python train.py --d_model=192 --head_dim=64 --activation="gelu" --norm_eps=1e-05 --bias="all" --init_std_qkv=0.0188 --beta1=0.93 --schedule="wsd" --decay_shape="sqrt" --batch_tokens=16384
MLP neurons of a small language model. Each row is named by its layer, matrix (up: input weights) and neuron, and shows model dimensions 96-191. Each number is 128 + 24 x the weight over its row's rms, rounded and kept within 0 to 255. Numbers have three digits each.
Before each neuron's rows, "fires on" lists the tokens most often at its 100 highest values on Wikipedia text that the model never trained on.

fires on: " act", "ouncil", "ociation", "act", "ect", "ield"
L7.up130:090085158158125142122155102107081117108123133154105116127133134093136096116092136148118093098086113103111140132124106150106164120169166095165122135122127135102142136130072132109079103116137114115101096157162110169143131131161178143149110128129092158077164145126127104154141134151144129108

fires on: "D", " se", "le", " career", "se"
L3.up232:127078128114164174111149147121110093160144153161122101110106102121140125111156139086166142100137122099151153145151122109109132125104176157176125128166129157146146101084148137103139118125130110085140139156132121132177110105109120135148116122100113135146135127115148081127164092136119137158

fires on: " I", " born", " Mich", "oy", " Geor", " of"
L3.up344:153085139157185170084127135133141137137097134105141177156087129108186130127161112132121140171117083108149122147085109098143144104119065140122152148134153130120120113124156115116109139144114120118147161132092152128113094143147173162113130102129144152097126145090137138093107104144093126152

fires on: "im", "aus", "en", "om", "ul", "onom"
L7.up339:077132140106148130164119119141109142107133213145140142129153146093121087148144143109149076125147091116097087118116147095089122109098181091124147143128136104135131102099137158112156150120127129154140130089141156133149161119117151157131160112099111096077117103101116161133110127150121105116

fires on: " known", " such", " us", "ing", "ide", " main"
L3.up37:112130109153140139094133145132089128120144119158112157161189161093093124112122153126113149163155156137133117140114147142123101110169169104134188110138160097127136105159127141166160105111110139151101124137109096149140129110189105090125130115115155137132112091132120141083122132125146117124

fires on: " t", "b", "on", "est", "ra"
L6.up323:097135094139128126176111093117075130118150127138158117099102123153135139137128079154138076138171139139124119164125079113146120138143163120142165134173152147084107112158164101140118118115155149183131107128113136118126118091138122096142113073107175097111139125138110117123180157129144150161

fires on: " –", " as", " known", " -", "ed"
L3.up167:163124135140113108137131106120114119118107128125114153117120141096121134066130162126194104130166111134160124159097107142134147123136170147128162146147180107148140145131147119121122145150124164100112098118107147153131140093134097088153142144073111139140179138158135102087112151133114154142

fires on: "ut", "n", "om", "ign", "im", "ist"
L6.up382:107143124132136090083153156104099156162142136099195159104159138072112092119063104145136112089099129124137155087122129141121113142145110127114112099175102125177129115107121109170114128125136181102085109094156168142136106144093120159110146115134116114123102139120148126125139143093134083135

fires on: " sp", "s", " Party", "ity"
L3.up312:142129082118118114133105150138087158147105167177137168120131164070102117116108124115111107114124130138153190090200103169160162117142161102135134142145119141091134161121124115187133153105097165124145112118101108150166130149134139131150145106150111154119102149163139124115125133133114138082

fires on: "ate", "-y", " San", ".S", "al", "eral"
L3.up126:163096180140142160136093118128149155134134084121160103130136112112125105152134128103118092178140106129113082093141108127172105109157130120124145115133089137135122146151133146121067124127148121137142161129114156122153143136137175193151103130175121100141098112101160084133126114158149077148

fires on: " s", " ev", "umb", " co"
L7.up372:143115129117159130149128116169120114129102146171159137111126134158095128095131087133152127156141100125094131146161189152123156140120114085100114116143121056114102135101133148104135137104154102133144111098112145130133103137172122120108151157142118106137133121121099156115132120129145145144

fires on: ",", " However", " then", ";", "ally"
L7.up301:088133124127109137119110169155135116150110117115159146126190110080127142140111130096123122133161132151119138102142110101108144086132136150150137114171121111140137100161112126125093079139124115125115115183120141132097116118112130105103118112125146133176157127146149140072117104102149151151

fires on: "a", "o", "i", "an"
L7.up364:114123157079088089119126131131135122117131150115147186159179134127114149156072102123192101165158143161149103135151145094109158142125127133157126133147132138114101126117129135161093124118111115146127132119124133152118139130143132116120110098109129132099134080106144128112173155148155126147

fires on: "ach", " station", " an", " con", " land", "out"
L3.up253:132108124123146159086120135124135142135085163181119177113135148127095107139133123155118166137135113107126100062149118159154136149185156101128079152147152165114148157140073156127096151109130073117172137130132106133181136124100142099113150140102069131127118120128126118088102149159111167160

fires on: " it", " this", "ion", "ition", "ud"
L3.up213:084154170101115124115130132118124104139100154149144116090111148101167144163112142138142129102163129124145128126098140103139121137113125170142119144149133150124121089132106147092144169123097143151148111115113097157105129095125177127096140119108095107082139112160133132160115147109116119118

fires on: "k", " only", " have", "us", "st", " part"
L7.up100:113117118147114189148089118129119154119115117126141161118169141125097127145107121129132136123143103132115142172112108133136134147145116142130101147133148143125160178099067141195118108109095093129141085124141131159135134123160131108127117138138111135119122119125165092144182154109126114103

fires on: " m", "l", "ire", "K"
L6.up371:097150104140161131156151146150101144147123137176121159108097122060124172156149107128102092126129123075145158118098130137144179137107150150130080154125111157088116094125134121142138128098080117153111157070134114095119104154125105111173131100105147180125111077093160128116145120106116079133

fires on: "le", "20", " population", "t"
L3.up183:089142110153052091131147133139142115164150093168094137097128166185106133095070110115133140145126135135095101117128122132119173137099113134144125139134108112135156140076123126134150152124139129132117152122137107134143129135134110125154107104165132145147139159146099133141126175144143151120

fires on: " of", "ut", "fer", "ate", " medal", "own"
L3.up230:131117097130125077119129132150124130119161144106151101137130134141169162141086117101120139119110110105122142127125084156147143165111165095137139122113130101093123122117127130155098116156143107153133124136118186106100121179130134135168130115167125128103081161135122117102125116078125117120

fires on: " also", " as", "ar", " then"
L7.up115:154113090085100113091117148101111126119149124149175109120120100116116086114100123108146111116172145159182106138091116125130099117145163143159127142153132156137112132161168109129138143114164083115133132105147113129117110128123197176112132130153138181156100103128172123086109091102114110147